MLP neurons of a small language model. Each row is named by its layer, matrix (down: output weights) and neuron, and shows model dimensions 0-95. Each number is 128 + 32 x the weight over its row's rms, rounded and kept within 0 to 255. Numbers have three digits each.
A block is one neuron, or neurons of one layer that tend to fire together. After each block is what it responds to, as a language model described it from the Wikipedia text at the highest values.

L5.down777:123170158103120140115111143048096129146162143170108109096120148028090072052172131090160147113122168161087087182196121126088178150133113200130133118098125144094119119150114082143125093126139133078159093143148179124143101109127120096185129107132147169103094088061135091101113119166134126117
L5.down1010:116148108107181159205140177087143067211183176132066198122099108093071090103133147176111114163103100122160151122135126098127167125110113126083083089125093138082177165140133139180157122149099183179093140129136106115122061104126118126159098146158145133193057164087169137135179091077164109115
Responds to: Short opening word pieces of words split into several tokens, often s-clusters after "the", "a" or table pipes, e.g. Sp(ratly), Sk(etch), ra(zee).

L4.down64:151130126083083107161137137122094154089163179128086126108184088129152114104120121137137153189105196090181098142125109142112169162095121154113106095109125168165141123155063121082091139171164139135038061150144122103144104097105120140136115157162117117184178127132166201166044087106107149144
L4.down89:196135143109123146118062123079177123156122175098163116074112181094146066179149151157126128090091154151104109152142100148185103116158119175197114113164078180082085116100111113177027095114109141124121110177131150117086113100166118140095178132101120114135200125119107158119154123096135140125
L4.down215:147113092103100223203094164117105100193180117155134173140170138168052079072176086109170087118117099136098130138104067140171104096066149111087117153108076135110124114107124131128117081156115113115077140152112150107166111092129068110145121096113109100152125138152091131106152121093123099100
L4.down345:078139106126099150104160139147179131124169109138128153123139095112151147116095127151156150142130151121086113101140126126133133098103126170152145131165097121181109133100098156114104131164155125185119127100128089133141130144086194107099078135138138099162084112088178176159101161132143171192
L4.down527:098106134090098148128133099135098115102117154170137097145129140147143172174087107121177122163086199179133090134118104085132145149103204189136115104160136113161175162085151138111098111102165142163100060134167156135164141180173143124131146086141082149134101125145143155141041136121092199192
L4.down543:129111104098087123117185109113124158151077158134082145116170148194171085158125138180099150133102137117168145130140083151128099123134134121168145127137134144120145140091059143144146121125122160133133107127190122207106155119086094081161199121093054106108157100169138107135144141110091122100
L4.down621:135123120118110126053192097138091117078101110146129158125182098103160146122138121124133144136130104139147184140075139115148074121087113132149135070128114188114165097110112105097134171112109098071148140091185167083125123122110161073201113132172124105140189149174167150074135129101128098139
L4.down643:116100056063156194154127172064141126111111124109137114128164137154154071105157090146076143109143100153133144146073066151159120124106121111118117135123113129153119116168148145102139144189166135101094077135107117110128126113127071102149145118157138099116106116241111097137116149154082111116
Responds to: First short sub-word piece of a multi-token word, often a name, e.g. Di in Diane or Dizzy, ge in geostationary, sl in slasherama.

L4.down268:128150141109174152153208098120166145135119131116140119091119145096149068120082135147124128103150084081155131096128177154162099069122186141152102149090143139150126089112082167139123121153107093076128127160128197114169147176082166135120148158091139074178144150146180107107120141077092095152
L4.down419:116152166135123135096076135088157166109106124110090124189127140112120085151132155143087147097142124139103094128080135083133112107204140143103102130169190165135121117121129154137151093134114112182139131134081130123102145145113130122178122152175141154192102136137084135150103101175101130163
L4.down525:143103179147120121117089085114070142090150151083105116137152097146115105089136119157081109151136131150131107142141158125132129086144137140190079094088104149135097147119074069137144088177073117119122125126100083107165056129086155117146066162125122153144097091095164147155128188095142111128
L4.down807:153108090139148129191124115162112166127116143165156121112145130088153132124133164115109113088184125179170108165182058143142161137115147135155201148108175107084169138126127057145207104188149083054127163148161085132152159133102134127157157110126121122159153163152144157141129175146092133163
L4.down918:143127157142153137114157114172139153097084091099100136117135090125088150114119103180142136186144122082115096139172133086179112156134108116118093123061077187087128152118035149181168054199059103103168161113155214123094130176157100152179143131114142110096150095164135114168140126081130097160
L4.down963:158150112140087066194115144113139118193163195151137151108182123138131067121135174082111118155111147126123120149123135111149146122133101085232063128143157061114123220134092120086148158140148061074152169126115151195087138163134151092148095209099122118133161077212173132130103131107156103113
L4.down965:132125086143187159162103137114134101164092131118165125201111122156126139161207146110084173088109116122129096114104127161145143168157147055205085117068169125193126113160114166146113181154119102121089150150126146122150123104059142151149118147179120135162103140087153112164151113160085103110
L4.down1015:094128131173158163138146130138100102169123186089123127147066146158119077130175119080191083143096083148075020118066146105112128077050142171141131188150099103089159140090134138165168096073045142075129125101105155203155161141069133114148142066113151152183150126129199140117098122121109130136
Responds to: Opening parenthesis (and the first token inside it) right after a name or noun, introducing dates, abbreviations, countries or translations, e.g. (SAK), (1873–1945), (born.

L4.down135:160100135153111099134097167126125151149137083149111114145151168124081135162154142115077129151135160172165153133090159148183118153133156100117144093142176077092186170132142170108110162161123178110126139153140152094095128079138129095178093148115163096102128136195127125172138123199122151074
L4.down266:101141121135141147146118078114138135084153123189083117156198122158141151094128113157158098029085082126090148104097100197075119128108159168066094145131065147094107081177121126107199167154121127102111139150125094098115099136150163183086156111123129119086135116136096161091084087144154135107
L4.down305:075156125172105154162152129120141081114198155158176104143123111184125110068165139162130101168111113108119177147129099104116145112158148119083087175073103113157173104129131140145102146120202120097160121090187134156106127167127127072127126161158139112116129123146119130100127173112138163117
L4.down307:123182103126097125113148137083118094141205152128077091093096140097114175143111111096172145094161098162143110126084100146130087072163206185131137151164110148133102119188103128109104102101121189090069157081124114105137106100160121117132156103093124192206102140137180112134081135129150089141
L4.down331:143126174140081185107106091170159103127138121185101107134146098189157100143142094123179104164090131164167152143156207111123097153170166134131147189117133119131114160084128135147085140114169098121168085182086145120138106119146175057184081099126130148117185151134144130123110179143101172110
L4.down487:098083142120120089096115167117166149168113104136144099171120152156060124121107113075077144155154161153152068166096065082158164104141089084085132169170102117133178093099138146078079126217132139121112133123203089125111113146157132106219124151093139114143148174135111138170134131141059175091
L4.down783:128173141127144139175133180123169132139176125117166132148144089195080131089080155115154110170123162147154123114125092127167127118127111143101125175083107189075119132141169131153169142134125098099135116105120207119139234176150159104124152118131073123112141149151117095117183163213133153146
L4.down911:105095117047112093119102113111099134109141086119088127176051083111139131175120100095141136069130141084106113163141138085109114158116113044045116100083081093123145138139142165069123183167143103153102126103147138116096099170109139115188165094164160091121149143130129136137139122140127099139
Responds to: The equals signs that close wiki-style section headings, usually the last one, as in ==History==, ===Albums===, ====Matches====.

L6.down229:105071178149151079141107138154126111147151150133086142195130156180117099101173065154051151099105090087132102122108132102143119143081186108101146189172183112132129091139082073109164144131159214124103097134142162182115178089142105117072150068101135125160115132143120144143114126128140121157
L6.down326:153110160086070088119132127131116166162167142068100179137148164132172138136164086145074141196078188097108097148134078096124103143132119166162162119139192164104171141099167125144120211148177118135116092116176160098113148080118156152041081151092176125125128115107117087139052145101139132150
L6.down670:082105082131139133227113089174097115142131092135193120105102145160095089127135132137095121204146082090144169135156135119153149128120178133148113133144131135136138123134138157160103166144183125115098126124089124120080149112155187061153142127075105142104144156101109115056121152149114128137
L6.down840:129101133133172116173202127156142104131138191147130147110125119115124093115132080161117095120106150094126150123139200080125133184104148075120160140101127122146154159139098129127127166105111129154164157067114117192091017115210143132189094156079177125122159155093142162130092092141141123117
Responds to: First subword pieces of proper names split into several tokens, often surnames after a first name in credits or tables, e.g. Gi(guère), Gu(are), Sch(olz).

L4.down3:082135115168126189139098216164111147122115171117103131069138128120163148134134123105121113119069138135072126095093116130106152147102134178121135109119113129162187114086049071092138156149127137087089068076142142114140209136084104148090125141147123165123139140161177136099155072150123137154
L4.down162:147180111070110124196122174109125187138184128152118145070143133154123056145116102171134141141181133187118120156102072115114110130123148142142132167135065113097163136162130116095214060111112112126130156130108133098181096097077115091180161142204159159082201132202131141154074118130058149111
L4.down163:086113138099084134161137100131077106166133130117172124123118163147124127119135105094124097157097201173162182199173167105119148163138129165116123144124149137149170167087079095079098185204197121109149077110106169105109097067081159120148120125141145142199102098130122150058184106160094145164
L4.down207:139110152096109111088144131117173118127139180115154110173085125121099141182121133094128133141129113077152167131098122081100118174155168048162101134131155091087154123144161139102141058093127098086205080161119153101069133142102125177174134110096112160169118115191129139175077114114114176092
L4.down314:140126240130139115169107143151129122129165165122148173096138114141150154092112088137136131157094085146147161140184173124155141108203143174176110155081135074104120160183095100116202073181094089150142132105074153133065125085131104100166056104145085142101167125131164156119108100096144082116
L4.down554:111198184154094137150137153127155111117158156155145195102127089163183114137193126085129134130088131142068154159192148077180119148162110097109120193095151097146078130110106068155194042086156097091126131125122154101122102122119126143149090142149099122151167139185102112115103068127108132137
L4.down740:119129170099111166044105091109139119103131127158141102136154179090191126093168124173144106196113076089114159144121192151144093173111199133109103135148123040163113146100115134111140079112138104157087136096119145149070145152163204102107079137089096125161125169099169119167148042102119155185
L4.down999:134157062126104155122142146075121125116156145119136143171079087100117121146159127145124141164163181155134143147156095189147127118135081099148157161097188165131131143125118108111153164154175106101151123113066123111112132101115177145137168049171114113136161140109099083162161160124109122103
Responds to: Final head noun ending a multi-word proper name of an organization, venue, league or place, e.g. Performance Center, Premier League, Western Railway.

L5.down371:106153185130127120105130141107157165138189151139113122094090102154119077178124144168098130155137115147129121107127062126151144157112109113107131148116193117124130116133112120076129182134150050109084126144157102170103097117066140140146106100154117072219132157172121134115125101072127163155
L5.down741:130166118135150154155093120116107133133110118126144135121109040125134125137092111133154137124154140157182122157137136105134183155159106137139101097059182131215139089099117143107097126110141164128125150163150141077110117068105171178178126066165116078187153147152085149116096150152140150093
Responds to: Final word that completes a multi-word name of an institution, body or chart, e.g. District Court, Municipal Council, High School.

L5.down206:150113116142111132119074181107075096145061113075083129170064108075119105148114081120111114189106174104116134176073119152128115092122090140108101155133093145105130127094190138118057171131135117121145124122166096104158189149115128124137127147112118162135125137147117084133130135162157100120
L5.down963:219158123121172085150123105154094158146090097126180108178095163168154181136127148139145180160117086094096082137111105101126120117074160111116054110109159150156088109162144149168144137128100113139170131173136157112143207135128150126141184138150080111128174152158089094186111130175108133109
Responds to: Opening parenthesis right after a full name or entity at an article's start, introducing birth dates, native script, or abbreviations, e.g. "Gert Aandewiel (born", "Fan Changlong (范长"; also table pipes.

L5.down382:188166126134131124059161099160169110089044149087113137117128122153131118133138129104136164130130091199066161117050143154140104064136124101154117111157116119094124134152166098103134062120118070068111199092112119117162141125135082119202170080167114137177138118158141125105111138124084100066
L5.down723:187145139156150143084120105169149119088098136125101148128134141078155151103118109147138088141166081151115125174072118167132109111095089108161080130130142147068091131103134129149156048125166118132088139095174118126144131157102134109106090163141161075112168159108114156114018085112083094089
Responds to: The first closing = sign after a wiki-markup section title, as in ==History==, ===Lucky losers=== and ==Career statistics==.

L6.down514:077102164152095152119126127093105185160130139083156126080159134083085147145118114195125150160089088173063138116116201170093135154097151174184115084128139088179134127147165137119107067120132106127088136121119105156102164162160179110066143194181102105174133143099051118160196066097160131145
L6.down569:089066114128143116066146140172162128139153109091166119155127162186103126143150167140103133110149078177118086109110101051107088120107160121118148119135149125147172111109140141188156223102151168166149133136147148125103084105150171030159104158061066134136128117158084157127101134173177151127
L6.down794:134136124124142122108169143142127106154122068146120125112160123105150207131122177204104110099135162180118127113103111134091126150147148147126131223082150145118140133086148186114164121153126148125090142129149169097098126089161114119070066077094112098097186173137085054107161145141190112148
L6.down854:104106121127143133169112092107138154111115128135188107112111147123144153050126148131152092095113190149184111147152094121167158147154124139105109153136093146147133168112117183071159131139080138094160113160101155164130099174138197124139103149152143167107157123133076083121216164112170120168
Responds to: The final = closing a wiki-markup section heading (==Sports=, ===Albums==, ==== Group B ===), right before the line break.

L6.down16:119108141182112156138127113162166203124113099209127153124144147165147129101182137106155151105174065121086098109134108104160125134164157136110133177176185168202137113056147099135113048101148142148109188109082109112118120154146142151112119099121101160097151124079115056112151092139106120146
L6.down219:158199162121097091077152082115092101147063139120126115142136150140134182138069155129142081127192118069087123115164171144127102116086118106109105161105151139078122175104143167127154128131067122086164137148067116157088148156089100116145089122117155104141154151110112104065143087118095114165
L6.down732:150138101169120142115164112091155113110186147153095151112123101160104138145142132103142130123054177130111043118175132150110108155131096113077121102139134129103158088142087117091079255080109128135124133187137149135116131117103108107095149097115117156182075110159154183141144101105098144072
L6.down872:143141146106125118174161126121131085076127070153118127154178087069101204179165149120184098139165159150071103045110147121133096113156091117132148131114136151133104122115111175190132249117110127102089166138118079149115167146149098128149170107149090127124104134141209143087187162177135174168
Responds to: Opening fragments of split words, mainly Latin prefixes like sub, rec, co, re, as in sub|mitted, rec|over, co|factor. It also fires on line breaks before the next dash item in lists.

L6.down171:129102144149109126147116114063101151151082158136113085141186159106138149101198101128136108152167179163134082055090114127128140066126193126139159161189116126103052106097148096123148090142127131142056084097095115116153142098152183171130128040155134167069080131131168145179161113153066160085
L6.down233:110146108082155172105147127101154108115101137117115139127129110155092114106155122141163190122143182119121152093091106113173164115116114132072136143121137115105101103090200129170055161097182086135107138114116116148110127095135100113205140134125149128188141110106122041138054063121075133144
L6.down371:125124119147100136112129096151127163138145159157175077085112207152057097062191145124117124121173125142182075066116125121146156106136158162142125148178143108088094104089138123145128082114117121110112091141148145109138151118173093191145166118134151134128121129102085117112068161116096117119
L6.down427:135133105120135110129115072122145154099148120091097124141120134138153137103119147132161100165148118165064088106088137109097091112183130171111091110102135094123119135155157174118143012174070110118124137071167174146185119107173169075146195097131143111177131152091106092175129101114195103153
Responds to: Final word or word-piece that completes a multi-word proper name of an organization, publication, or event, such as Motorsports, Festival, Gallery.